{"d_model": 192, "n_kv_head": 1, "head_dim": 32, "vocab_size": 512, "activation": "quick_gelu", "norm": "layernorm", "rope_base": 10000.0, "rope_fraction": 0.5, "attn_scale": 0.177, "tie_embeddings": false, "parallel_block": true, "warmup_steps": 243, "doc_mask": true, "train_tokens": 125200000}
MLP neurons of a small language model. Each row is named by its layer, matrix (up: input weights) and neuron, and shows model dimensions 32-95. Each number is 128 + 24 x the weight over its row's rms, rounded and kept within 0 to 255.
After each neuron's rows, "fires after" lists the tokens most often just before its 100 highest values on Wikipedia text that the model never trained on.

L3.up563 [143  86 127 120 141 121 101  98 142 153 152 126 128 183 114 133 118 131 112 131 131  89  96 142 113 109 123 124 137  68 113 126 143 160 127 134  32  96 149 105 151 129 183  75 126 130 130 145  81  85 152 107 127  96 137 140 111 101 119 176 125 154 124 124]
fires after: "\n", ",", " V", "l", " G"

L6.up762 [104  69 140 120 118 157 132 123 128 167 132 148 141 130 128 122 150 156 109 138 184  71 138 134 116 117 104 121 121 145 129 134 109 143  86 178 100 130 153 135 129 165 120  53 124 108  80 175 155 141 139 166 162 107 141 144 105 116 113 150 111 145  80 126]
fires after: "-", "ed", "S"

L3.up569 [163  79 128 143  97 100  89  75 133 165 128 100 173 104  85  89 131 110 107 144 130 111 123 127 124 159  92  94 116 156 141 112 153 119 103 124 145 124 102 107 155 146 170 121 127 112 108 114 131 136 132 136 135 133 159 168 117 152 119 160 119 102 117 130]
fires after: " b", " s", " d", " ex", "p"

L10.up146 [160 128 157 103 116 106 123 100 144 125 124 118 155 140 118  93 136  93 157 132 129 141  99  59 110 120 126 113  95 110 143  83 128 189 150 122 115 133  89 116 142 133 122 118 126 103 130 135 147  74 141 134 163 146 161 133  76 129 144 133 131 123 146 110]
fires after: " s", " S", "us"

L3.up513 [151 111 138 125 102 109  81  90 116 104 115 107 162 137 118 139 113 138  98 133 129 131  97 111 136 160 141 133 133 147 127 134 132 153 118 121 100 118 129  94 132 139  92  88  92 148 124 147 181 143 140 117 122 149 174 151 135 124 103 162 114 107 147 125]
fires after: ".", "\n", " h", "ed"

L12.up488 [155 159 111 115 130  78 151 123 113 160 141 126 140 143  98 125 160 106 138 157 125  94  84 147  95 149 108  99 140 108 152  67 147 116 133 146 119  83 158 136 185 127 117  99 127  92 159 112 127 108  98 159 100 156 142 151 157 157 151 127 100  97 112 115]
fires after: " L", " al", "z", " G", " h", " 19"

L12.up384 [157 117 110 131 147 151 113 145 129 131 133 156 161 121 121 150 119 109 106 146 122 140 126 135 114 130 148 151 166 145 152 166 125 140 134 117 113 144 122 126 148 118 147 109 164 111  96 140 116 135 185 161 131  94 149 136 159 141 132 164 169 104  77 144]
fires after: " st", " he", " le", "o", "e", " St"

L10.up458 [141 105 119 135  69 145 145 116 119  87  90 127 150 124 147  98 104 117  53 111 168 106 122 108 106 114 119 122  85 143 145  86  93 106 146 188 114 123 155 104 105 150 180 107 145 130 114 107 134  90 120 178 132 154 132 135 137 150 126 145 132 142 129  99]
fires after: " A", " con", " M", "r", "n", "u"

L12.up192 [164  82 148 104 125 129 168 169 133 145 147 114 128  80 134  98  94 100 145 131 128 156  96 129 141 127 138 114 139 130 149 131 144 144 111 140 113 147 107 138 145 110 151  80 123 108 155 135 161 152 133 189 148 127 150 138 154 110 110 135 157 110 109 153]
fires after: " de", " s", "s", " m", " con"

L3.up219 [136  97 137 113 111 130 109 123 113 186 148 118 166 117  79  94 120 127  92 102 143 102 122 122  97 162 111 124 160 147 141 112 129 162  83 131  76 130 107  86 168 141 149  93 117  91  99 155 128 141  82 164 127 134 159 190 114 129 137 139  81 105 129 133]
fires after: ":", "|", "n", " the", " from", "-"

L9.up552 [101 140 188 152 125 157 119 165 135 156 173 132 153  87 152 109 112 166 102 116 170  86 158 114 104 145 125 109 104 127 117 114 133 172 124 136 146 131 103 101 128 168 175  66 147 100 143 143 149 125 105 124 119 106 121 155  76 154 134 152 120 133  92  82]
fires after: " |", "-", "ed", "ing", "s", " P"

L10.up64 [137 145 124 140 113  98  82 159 125 149 144 211 109 117 123 124 140  84 136  97 121 109 130 155 121 181 112  97 134 120 163 115 128 141 152 137 119  97  97 109 140 171 121 151 152 123 104 116 152 133 150 104 149 119 137  99  93 172 116 124 133 117 125 158]
fires after: " g", " ", " l", " h", "i", "l"

L10.up682 [139  89 168 133 127 137 151  99 178 109 121 127 128 150 125 133 121 103 137 146 191 120  84 116 146 137 146 129  93 116 146 135  87 155 105 151  85 153 144  85 146 144 160 114 143 136 122 161  91  91 143 132 108 128 163 148 160 144 160 133  74 130  77 153]
fires after: " m", "p", " M", "u", "m", " P"

L4.up115 [115 124 126 130 115 118 113  97 141 131 130  85 137  76 109 114 145 123 108 136 110  83 129 121 125  97 151 129 102 133 159 128 109 126 155 141  90 110 118 123 160 111 163 109 139 133 118 161 121 138 132 136 183 128 148 129 139 112 101 138 118 160 111 105]
fires after: " ", "es", "s", "ies", "=="

L4.up452 [141 112 140 157  99 118 103 163 130 145 105 148 138 145  98 140 142 115 124 118 109  89 118  90 105 163 107 137 115 153 174 118  98 161 142 131 137 139 117  84 159 160 137 122 102 128 108 101 179 123  54 146 164 125 140  96 120 149 113 112 102 126 101 112]
fires after: "\n", "==", "0", "1"

L4.up42 [160  60 124 125 108 138  93 135 111 123 101 142 144 117 105 120 118 105 103 100 188 139 114 129 126 204 139 139 132 131 119 103 180 119 115 104 119  88 119  96 140 121 114 126 110 104 126 164 153 101 109 132 108 132 138 134 142 128  99 127 106 124 129 104]
fires after: " in", "5", " In"

L12.up549 [ 90 100 155 171 127 135 113 154 106 142 154 119 138 136 130 137 116 110 135 134 133 162 128 138 124 114 136 127 142 147 128 116 102 172 136 153 137 134  95 154 129 173 107 109 127 127 101 151  85 136 130 154 167 107 109 131 117 116 121 109  88 136 130 108]
fires after: "t", "c", "if", " t", "o", "ar"

L12.up511 [124 119 140 109 153  64 150 133 134 138 165 130 119  99 104  90 128 131 144  89 136 105 139  99 117 125  75  89 158 142 157 124 151 100 115 113  87 110  83 146 139 142 135 158 105 119 118  94 118 171 135 144 140  93 177 158 182 146 150 112 105 107 103  93]
fires after: "u", " e", " G", " to", " was", " h"

L12.up223 [105 146 117 151 135 143 109  95 142 149  93 154 127 106 116  96 138 131 124 112 162 147  89 150 127 152 114 121 147 137 141 101 125 135 124 109 146 113 121  88 120 121 150 154 108 115 122 132 135 145 107 149 119 128 134 180 126 149 115 119 146 113  80 106]
fires after: " ", " s", "c", " c", "ic", " C"

L9.up754 [118 100 120 140 113 136 116 136 153 167 116 218 163  73 101 120 152 117  97 147 141 131 127 114  84 167 125 131 127 131 136 125  88 111 156 145 140 144 104 147 174 121  94 115 158  96 164 100 162  96 127 169 136 170 130 147 115 130 132 138 168 150 109 123]
fires after: " U", "f", " R", "at", "a", " o"

L10.up506 [143 141 103 132 103  86 140 135 130 107 124 163 158  72  86 111 149 101  96 120 132 133 146 104  67 156  80 101 142 147 117  96  95 117 113 121 141 133 113 135 145 128  87 130 139 111 173 127 168 129 124 115 141 163 149 143 118 141 156  74 122 122 109 128]
fires after: "l", "if", "u", "el", "w", "il"

L4.up289 [153 112 157 144 129 146  90 115 120 123 118 125 154 156 124 158 168  91 112 150 175  94 113  91 136 145 133 137 131 135 161 119 108 142 151 137 144 178 143 129 144 116 133  87  83 133 119 133 176 107 117 118 141  96 109 126 137 137 119 124  97 103  95 116]
fires after: "\n", "0", "1", " 1"

L8.up619 [177 125 124 138 118 123 104 136 115 162 156 147 138 133 125 100 177  83 114 129 118  94 152 121 117 119 121 127 124 118 142 123 119 130  67 121 110 137 124 103 153 147 161 111 140 113 149 151 110 159 141 140 132 129 132 115 127 166 133  98  84 110  85 126]
fires after: " l", " L", " c", "un", "L", "l"

L12.up329 [170 136 119 112 131 115 128 131 111 168 156 171 145  91 118 140 157  71 142  92 127 143 145 139 150 118 130 119 102 159 110 124 122 112 105 104 113 129 118  92 166 129  58 136 147 117 151 132 184 123 156 143 127 111 125 143 132 167 203 131 116 113 130 145]
fires after: " al", "il", " L", " l", "in", "oc"

L6.up726 [137 110 118 102 100 124 103  81 141 133 137 101 106 167 100  92 141 123 132 123 155 125 165 106 122 188 143 130 131 204 120 121 150 115  87 117  80 102 110  82 151 116 132 140 132 155 132 160 141 103 120 134 131 144 146 150 147 173 104 147  90 170 133 119]
fires after: "6", "3", "5", "4", "7", "2"

L5.up280 [136 128 120 145 111 132 118 110 135  86 150 119 124  88 110 130 135 150 127 135 106 146 113 122 138 117 117 110 152 125 134 132 120 125 171 114 111 119 121 124 164 150 127  89 165  95 135 180 117 116 122 133 129 124 186  99 133 134 144 130  79 144  97  99]
fires after: "\n", " ", ")", "es", "s", "|---|---"

L6.up556 [162 126 109 135 105  72  98  87 114 128  78 135 123 113 118 136 138 134 104 133 120 125 139 103 121 144 103 102 176 166 112 120 131 149 114 160 109 108 119  64 163 117 115  78  99 120 151 134 123 115 156 117  98 117 135 123 158 133 110 136 162 164  97 176]
fires after: " h", " to", "he", " be", "."

L8.up759 [129 125 107 122 116 139 101 112 129 160 145 126 160  85  90 122 175 131 116 121 131 103 133  65 127 128 119  94 166 145 150 141 100 127 130 136 141 143 104 131 181 144 165 105 115  81 131 144 186 122 108 115 150 135 123 108 105 134 166 130 130 125 119  97]
fires after: " |", "-", " b", " P", "=="

L12.up762 [126 112  64 152 144 135 132 105 148 190 118 121 153 157 131 122 142  93  90 104 136 124 114 105  90 120 150 110 177 129 100 119 129 139 125 164 121 126 118 138 145 156 145 135 109 121  79 126 148 112 183 110 176 131 115 135 135 124 107 128  92 139  98 107]
fires after: " d", " h", "o", "D"

L3.up178 [103 116 134 153  66 139 100  97 135 139 142 110 127 158 108  70 126 135  75  83 128 135  86  87 131 139 142  99 184 154 151 123 120 147 120 141 105 125 153 111 158 177 145 125 112 138 116 128 109 105 100 120 160 133 123 156 123 123 124 145 123 141 128 104]
fires after: ".", "\n", " the", " \"", "===", "=="

L3.up590 [ 70 148 146 115  62 116 118  85 159 144 156 134 132 136 131 106 161 154 126 131 131  98 118 101 128  98 118 116 135 153 142 130 144 171  97 155 139 131 143 112 116 142 143  96 129  98 116 145 145 111  91 123 103 107 161 146 141 130 119 115 122  92 128 123]
fires after: "-", ".", "\n", "|", " |", " \""

L4.up175 [140  74 120 105 133  92 101 109 139 176 150 156 155  87  61 129 149 114 146 146 154 110 128 150 119 143 116 120 133 120 151 107 127 141 111  67 154 119 134 124 131 116 151 101 109 162 109 148 149  84 157 131 105 107 107 173 137 153 149  94 121 143 108 154]
fires after: " p", " b", " m", "p"

L12.up112 [123 119  98 157  75 178 103 114 107 157 143 143 114 117 127 135 158  89 122 138 154 125 138 110 122 155 110 138 115 137 128  75 101 134 141 149 123 122  96 123 142 166 117 154 122 128  79 130 148  78 149 102 132 156 138 135 131 129 146 123 153  89 113  98]
fires after: "iv", " o", "om", "d", "on", "e"

L3.up561 [114  67 109 137  82 120 111 117 126 182 150 126 159 131 140 109 153 123 100  83 170 129 123  84  83 149 148 100 139 135 130 141 131 120  87 109 118 109 146 110 145 154 114 123 121  86 104 117 144  96  78 131 134 186 142 145 119 106 146 170 128 135 103  93]
fires after: "-", "|", ",", ")", "n", ":"

L3.up503 [141 138 104 135 106 141  87 139 143 140 122 160 101  89  92  79 150 112 121  85 122 121 135  98  95 187 119 119 148 147 177 162 157 122 114 120 139 123 105 151 168 125 133 111  96 109 110  95 125 151 160 171 157 110 151 160 118 127 130  91 109 109 155  89]
fires after: " ", " b", " s", "qu", " re"

L3.up17 [126 102 125 130 105 150 107 108 116 160 151 134 162 108  97  88 158 115  71 136 170  95 140 109  92 131 111 119 133 175 117 109 137 103 141 136 120 116 118 123 158  99 121 119 126 118  95 161 117 113  94 139 148 111 130 160 106 183 140 159 102 144 133 113]
fires after: "\n", "="

L10.up728 [ 90 138 140 158 100 157 111 100 170  97 120 123 136 136 110 143 145 171 116 120 133 135  94  82 135  92 104  75 147 107 137 133 132 137 136 172 113 101 134 111 147 159 146 126 147 125 108  83 130 111 135 163 155 141 127 166 140 210 134 101 130 153 110 153]
fires after: "op", " p", "o", "ust", "ic", " P"

L8.up354 [153 173 110 130 105  99 121  83 155 114 113 112 198 108 111  96 156  87 112 149 139  78 131 133 139 155 144 124 133 122 176  83 151 123  92 151 109 153 148 120 148  97 151 111 110 113 134 104 138 115  98 127 110 133 135 149 126 177 137 132  61 121  86 135]
fires after: " L", " G", " S", " A"

L5.up111 [103 160 157 144 132 132 107 144 124 133 134 149 113 108 115 112 144 102 128 111 153 136  99 115 146 126 135 124 167 143 108 139 111 119 125  80 138 103  92  89 165 120 114 148 121 130 123 122 133 162 117 124 149 151 130 124 107 119 115 157 131 108 129  98]
fires after: " ", " s", "f", " c", " S"

L8.up518 [116 120 134  99 106 113 103  87 150 137 142 143 126 114 146 142 147 102 115 133 124 125 120  70 129 138 134 106 148 120 167  65  79 143 121 125 115 120  86 145 175 112  94  78 143 113 135 158 167 163 146 125 161 160 123 152 146 106 120 116 109 103 105 123]
fires after: ".", " H", ";", ",", "t", " W"

L4.up352 [108  95 131 156 112 132 108  85 156 134  92 155 158 100 113  94 121 115 101 141 119 122 134 114 123 128 122 128 145 144 121 115 134 151  87 120 108 121 106  67 132 119 148  94 117 125 152 165 112  89 121 108 116 120 127 118 133 119 121 129 135 107 101 169]
fires after: " b", " h", "he", "ies"

L10.up401 [105 123 113 128 134 109 128 142 121 141 115 161 170  81 109 131 145 120 137 137 116 147 131 122 114 107 111 135 148 123 152  79  64 115 135 131 126 136 126 133 146  76 130 167 171 114 130 105 144 137 114 126 108 170 133 121 127  95 170 129 122 146  74 145]
fires after: "at", "il", "ow", "in", " m", "l"

L6.up333 [139 137 122  96 111 125 120  91  90 153 133 128 140 150  92 113 132 126 149 129 136 178 119 135 101 103 140 109 141 122 127  89 140 154 124 142 127 118 133  80 146 147 139  94 146 122 105 142 130  91 112 102 137 145 146 103 134 181 127 108  99 174  91 154]
fires after: " h", ".", "r", "c", "ies", "a"

L10.up519 [109 111 136 170  97 118 100  94 165 115  95 135 124 124 122 146 152 101 127 141 161 158  88  90 135 144 141 139 145  91 148 126  74 110  97 158 101 126 170 144 123 137 124 122 130 121  98 103 103  98 110 150 131 146 174 137 151 176 175 112 130 117 137 147]
fires after: "ar", "g", "o", " p", " A", "a"

L12.up89 [102 169 121 143 120 134 106 134 195 110 151 126 132 124 112 100 126 135 115  91 108 111 100  99 123 147 120  89 135 137 165 151 113 154 128 133 119 101 106 123 140 119 107 126 113 129 148 115 119 127 144 161 165  87 176 164 109 160 159 115 132 136 101  99]
fires after: ".", "\n", "o", "ro", " s", " "

L5.up178 [114  93 121  98 111 115 119 104 134 149 105 176 130 144 106  84 104 116 129 121 150 102 109 120  91 166 102 146 110 158 140  91 135 137 149 121 142 114 101  80 112 152  87 159 109 123  90 165 131 121 116 148 113 134 119 144 123 160  95 101 114 108 105 134]
fires after: " in", "e", " on", " at", "n", " 1"

L5.up329 [117 122 129 118 117 125 153  85 140 130 131 157 130 101  80  85 140 154 132 133 110 101 129  89 101 123 128 110 148 173 118 148 149 139 111 120 137 137 156 147 146 178 128  82 142  95  96 208  79 124 145 129 151 119 151 136 146 124 160 136 105 109 116 109]
fires after: "-", " ", "\n", "ed", "ation", "ity"

L4.up274 [137  73 147 169 115  96 110  66 115 110 104 114 145 144 120 144  94 112 125 162 207 151  84 129 107 118 132 133 111 105 162 138 168 143 126 125  92 123 145 108 186 141 174 123 118 111 111 135 135  80  93 114 105 107 166 138 137 121 132 127 104 142 132 139]
fires after: "\n", "=="

L5.up389 [109 132 140 161  92 151  84 134  99 132 140 150 160 121 110 141 100 103 140 117 149 143  98 123 157 174 132 130 155 137 144 149 133 136 130 119 131 102 114  75 119 127 134 140 111  87 133 104 181 112 117  94 103 136 139 153 115 136 105 115 133  91 112 142]
fires after: " in", " 18", " In", " 201", " b", "5"

L10.up397 [138 158 143 130 123 126 115 124 160 108 181 101 122 145  92  78 158 144 150 112 134  96  85  87 121 125 119 121 110 136 109 126 127 125 112 128 105 158  70  89 167 143 130 109 131 118 105 166 106 113 124 140 152 118 129 123 115 143 114 113 107 113 125 103]
fires after: " S", " s", "uc", "at", " R", " J"

L10.up415 [102 139 167 158 141 137  92 101 156 156 119 180 134 106  75 126 121 112 138 116 143 115  67 127 146 103 174 117 114 125 144 125  93 144 105 119 100 146 153 118 114 114 134 113 134 125 170 175 116 135 139 120 131 115 152 180 139 162 166 102  98 147  91 112]
fires after: " O", " s", " P", "p", "y", " m"

L5.up720 [123 120 160 120 116 124 134 124 145 121 115 109 142 132 109 106 183 140 128 102 101 158 109 132 115 103 104 116 145 116 136 105  85 161 126 121 121 139 109 100 172 146 151  97 145 116  96 148 112 115 140 137 112 120 174  93 144 133 108 140 134 134 119 156]
fires after: "s", "es", " m", " c", "ies", " w"

L8.up115 [ 85 114 117 141 144 156  87 132 129 131 129 129 134 109  90  84 160 130 114 105 116 106  72 102  81 143 129 116 144 112 125 123 141 120  53 107 145 107 138 154 141 148 130 121 131 107 144 124 120 154 133 125 182 142 146 140 116 161 131 137 102 157 127 121]
fires after: " S", " s", " R", " ex", " V"

L3.up19 [ 91 109 111 170 120 144 100 115 126 160 167 147 141 130 107  88 134 114 132  92 145 117 110  98 102 152 107 134 182 152 124 153  94 149 144 108 113 109 116 113 168 168  83 113  97  88 107 141 145 118 134 116 142 131 130 128 111 153 150 149  87  95 130 105]
fires after: "\n"

L12.up130 [129 133 144 120 144 115 147 126 128  87 134 133 152 139 122 124 145 122  95 104 164 124 135 119  89 116 130 131 137 149 149 126 102 104  92 155 119 123 121 132 164 107  88 130 129 115 133 143 160 145 121 131 153 165 151 131 152 102 110 135 113 122  98 122]
fires after: " J", "on", " pro", " 19", "J", "ro"

L9.up547 [100 159 113 147 119 130 119  87 159 200 136 141 143 145 104 115 112 105 133  94 142 125 158 116 124 126 150 123 108 119 140 104  93 131  96 152 113  80 135 111 131 103 145 107 105 105  95 157 154 102 137 140 124 171 140 120 153 165 132 122 127 152  92 143]
fires after: "c", ".", "il", " "

L10.up478 [155 115 174 114  97  99 139 124 130 155 162 106 138 131 115  92 193 132 109  95 144 113 140  73 122 150 113 116 158 135 178 113 110 123 104  85  85 140 126 142 151 111  98 119 145 131 113 132 155 141 143 154 165 171 151 159  92 134 121 119 133  98 143 115]
fires after: ".", " m", "w", "in", " s", "h"

L3.up121 [ 90 105 119 124 132 113  90 107 116 130 117 136 124 126 109 109 105 131 108 106 168 137 106 118  94 122 134 104 175 107 125  89 109 145 137 141 106 126 118 112 166 153 127 126  94 125 119 162 116 131 140 142 152 107 117 123 102 142 156 152  80 130 112 116]
fires after: "\n", " ("

L5.up197 [164 100 129 175 104 127  89  90  99 117 132 119 120 101 128 150 160 147 108 126  95 103 139  95 122 122 101 119 130 163 140 135 147 151 159 129 132 164 133 154 158 119 150 108 106 121 113  92 183 113 113 130 137 128 126 137 128 139 115 141 100 145 106 136]
fires after: "1", "0", "9", "7", "6"

L10.up336 [166 108 116  84  74 118 108 147 150 107 146 102 132  80 112  68 129 102 117 109 121 145 115 118 111 149 125 123 148 115 176 136 110 123 129 132 113 123 122 123 179  92 101 102 115 100 135 195 130 131 138 161 114 134 153 159  91 130 150 125 110 127 144 140]
fires after: " s", "h", "os", " S", " v"

L5.up377 [108 103 125 136 134 137  94 121 120 146 152  99 132 122  88 110 123 141 124 120 124  88  92  78  82 132 142 101 150 121 149 120  86 167 122 166 107 103 151 137 152 136 149  98  94 115 133 141 110 106 128 148 141 124 128 104 135 122 177 155 105 143 128  91]
fires after: "\n", ".", " the", "-", "==", " The"

L5.up306 [126 104 117  90  88  88 138  90 144 164 117 110 145 147  99 127 138 161 106 125 175 117 137 118  99 153  87 104 136 115 143 132 136 138  79 113 111 129 129 149 179 121 156 126 114 100 102  99 146 116  74 125 121 125 122 184 110 121 127 128 114 118 135 105]
fires after: "|", "e", "-"

L8.up46 [ 89 150 115 135 138 135  97 128 127 127 209 105 121  98  98 117 149 139 118 129  94 100  86 117 120 103 127 137 135 144 150 130 105 175 101 112 155 128 152 174 148 134 149  88 124  97 161 131 104 159 111 121 151  84 139 173 158 132 131 135 137 105 133 106]
fires after: " S", "-", " th", " s", ".", " O"

L6.up281 [149 116 121 136 133 148 131 143 145 164 138 126 129 156 126  94 133 132 107 116 169  79 110 141 141 142  86 123 136 140 160  90 104 172  56 118  75 129 156 185 171 139 184 102 127  80 106 124 124 153 128 158 119 133 126 150 108 112  95 144 116  99 109 111]
fires after: "|", "-", " Y", " C", " |"

L12.up429 [ 65  82 170 165 127 152  96  82 138 125  79 148 163 156 131 109 111  69 119 123 118 106 121 146 128 110  93  83 117 119 139 130 107 118 138 157 111 100 142 103 111 141 184 153 146 114  93 154 123  94 110 167  95 148 139 123 122 156 141 153 112  75 148 113]
fires after: " con", " p", "p", "b", " ch", "r"

L12.up680 [151 174 140 154 127  89 143 146 104 166 113 150 164 125 113 134 119  39 108 121 158 127 139 158 122 167 132 148 128 159 145  91 134 105 106 135 102 140 127 105 144 160 147 128 134 130 127 123 155 123 147 127 117 112 136 135 145 169 129 115 113  97  95 145]
fires after: " l", "un", " L", "l", "en", " in"

L12.up168 [107 122 133  96 124 155 155 142 136  90 148 118 140 107 151 162 148 161 107 115 114 120  97 137 144 147 124 109 171 159 162 129 148 109 157 116  79 121  93 129 147 149 135 108 147 109  88 139 150 173 166 130 163  90 127 102 110  96 157 130 145 127  87 111]
fires after: "he", "or", "e", "o", " at", "ro"

L12.up451 [120 122 166 139 135 127 141 147 124 149 123 193 116 134  72  58 148  81 113 105 122  96 115 137 132 148 134 135 149 117 106  93 121 150 114  92 102 140  59 149 146 169 132 147 102  91 159 161 136 147 116 121 164 155 151 155 101 113 164 167 153 105 151 149]
fires after: " w", " s", "f", "b", " b", " B"

L5.up577 [111 100 126 132 110 142  86  91 119 152 132 134 129 143 121 114 124 134  99  96 152 124 120  91  99 137 122  95 187 161  95 120 142 122 128 110 106 127 109 123 156 134 133 104 111 126 101 153 139 130 106  97 112 116 131 138 108 151 136 150  80  96 126 103]
fires after: ".", "\n", "er"

L12.up607 [145 146 146 130 131 153 152 139 129 120 120 150 165 127 138 103 137  81 102 103 173 125 154 142 102 152  99 142 113 128 104 132 125 129 108 134  85 151 126  74 146 123 131  67 141 117 129 137 130  60 150 136 153 123 107 145 160 169 137 135  67  94  83  93]
fires after: " L", "en", " Ch", " M", "an", " "

L12.up615 [121 135 118 124 114  98  93  90 122 143 105 161 160  87 123 131 151 114 112 125 117 128 158  97 126  97 178 122 102 130  99 107 101 162 120 132 108 164 109  90 118 105 134 130 137 133 136 137 137 111 105 120 101 134 108  99 139 136 165 132 125 106  84 143]
fires after: "il", "g", "i", "ag", "oc", " m"

L10.up309 [ 95 186 167  98 108 127 113 133 128 112 151 142 126 140 134 152 109 117 102 161 189 134 125  85 127 109 163  99 136 154 123 128  97 157 124 122 136 113 135  68 119  91 108 116 134 100 163 127 127 134 131 164 174 120 141 194  73  97 137 126 111 106 123  74]
fires after: " S", " c", " m", " C", " P", "on"

L5.up355 [142 139 130 109 114  94 126 112 161 125 115 150 155  98 117 131 147 122 126 104 153 142 117 131 139 123 124  95 143 118 118  39 126 139  90 111  94 101 101  93 149 119 146 123  87 115 112  90 125  89 120 127 118 148 176 140 139 121 115 115  99 145  71 156]
fires after: "I", " O", " h", "ou", "."

L10.up739 [128 111 148 108  98 118 112 112  93 124 119 124 134 100 133 127 152 127 122 173 153 145 109 110 110 106 120 136 116 134 141 121  84 117 147 125 101 145 133 108 119 110  97  88 151 116 130 138 113 109  86 147 112 147 120 103 115 158 147 176 140 139  97 155]
fires after: " M", " m", "ag", "at", "ov"

L3.up644 [107 119 147 147 125 148 139 127 119 148 149 135 113 118  85  71 162  99  88 125 177 145  88 109  82 120 105 110 121 146 123  86 105 134 132  90  90 123 121 116 139 139 128 113 131  86 114 147 127 143 157 151 143  99 110 148 101 125 130  86  80 106 123 111]
fires after: "\n", " (", " the"

L3.up562 [114 120 114 146 108 136 131 120 155 155 147 124 135 106  95  99 151 122 116  73 163 118 110 108  69 133 124  88 128 129 117 133  92 153 105 141 114  94 146 124 121 179 136  74 138  71  87 158 128 143  82 153 172 111 109 138  87 128 186 119  54 106 117 106]
fires after: "\n", " ", "=="

L10.up498 [148 106 143 148 112 148 103 124  99 138 151 143 143 126 133  64 132 133 122 142 147 134 119  98 114 144 120 131 194 153 113 158 116 176 144 110 122 117 163  81 121 151 111 124 107  84 120  91 147 126 150 118 112 167 129 114 125 116 111 166  89  95 114 135]
fires after: " s", " g", "Q", "ate", " |", " pl"

L10.up581 [156 126 138 164 107 136 125 139 153 157 173  99 135  82 126  99 130 136 158  79 134 118 146 135  99 180 126 107 139 120 153 171 128 120  88 132  83 118 112 137 163 100 120 145 135 106 116 155 142 123 125 131 130 148 139 161 116 153 114 118 143 142 134 149]
fires after: "f", " s", " S", " M", "om", " m"

L9.up103 [100 110 178 157  58 134  96 103 124 145 118 131 137 102 102 112 137 120 112 120  95 146 134  94 112 128  99 138 133 132 144  90 109 110 132 141 119 128 105 155 155 114 117  73 157 121 142 168 118 131 131 130 140 132 164 131 144 147 164 133 117 109 112 159]
fires after: ".", ",", "\n", " ("

L8.up364 [ 84 149 145 168 118 139  92 120 112 160 168 145 150 121 112 133 157 165 141 119  71 135 108  66 106 115  73  80 130 167 144 130  96 152 105 145 135 127 121  79 131 145 146  74 152 128 154  97 155 127 140 124 161 109 114 126  99 165 125 116 101 119 142 140]
fires after: " C", "-", " P", "C", "ent", "00"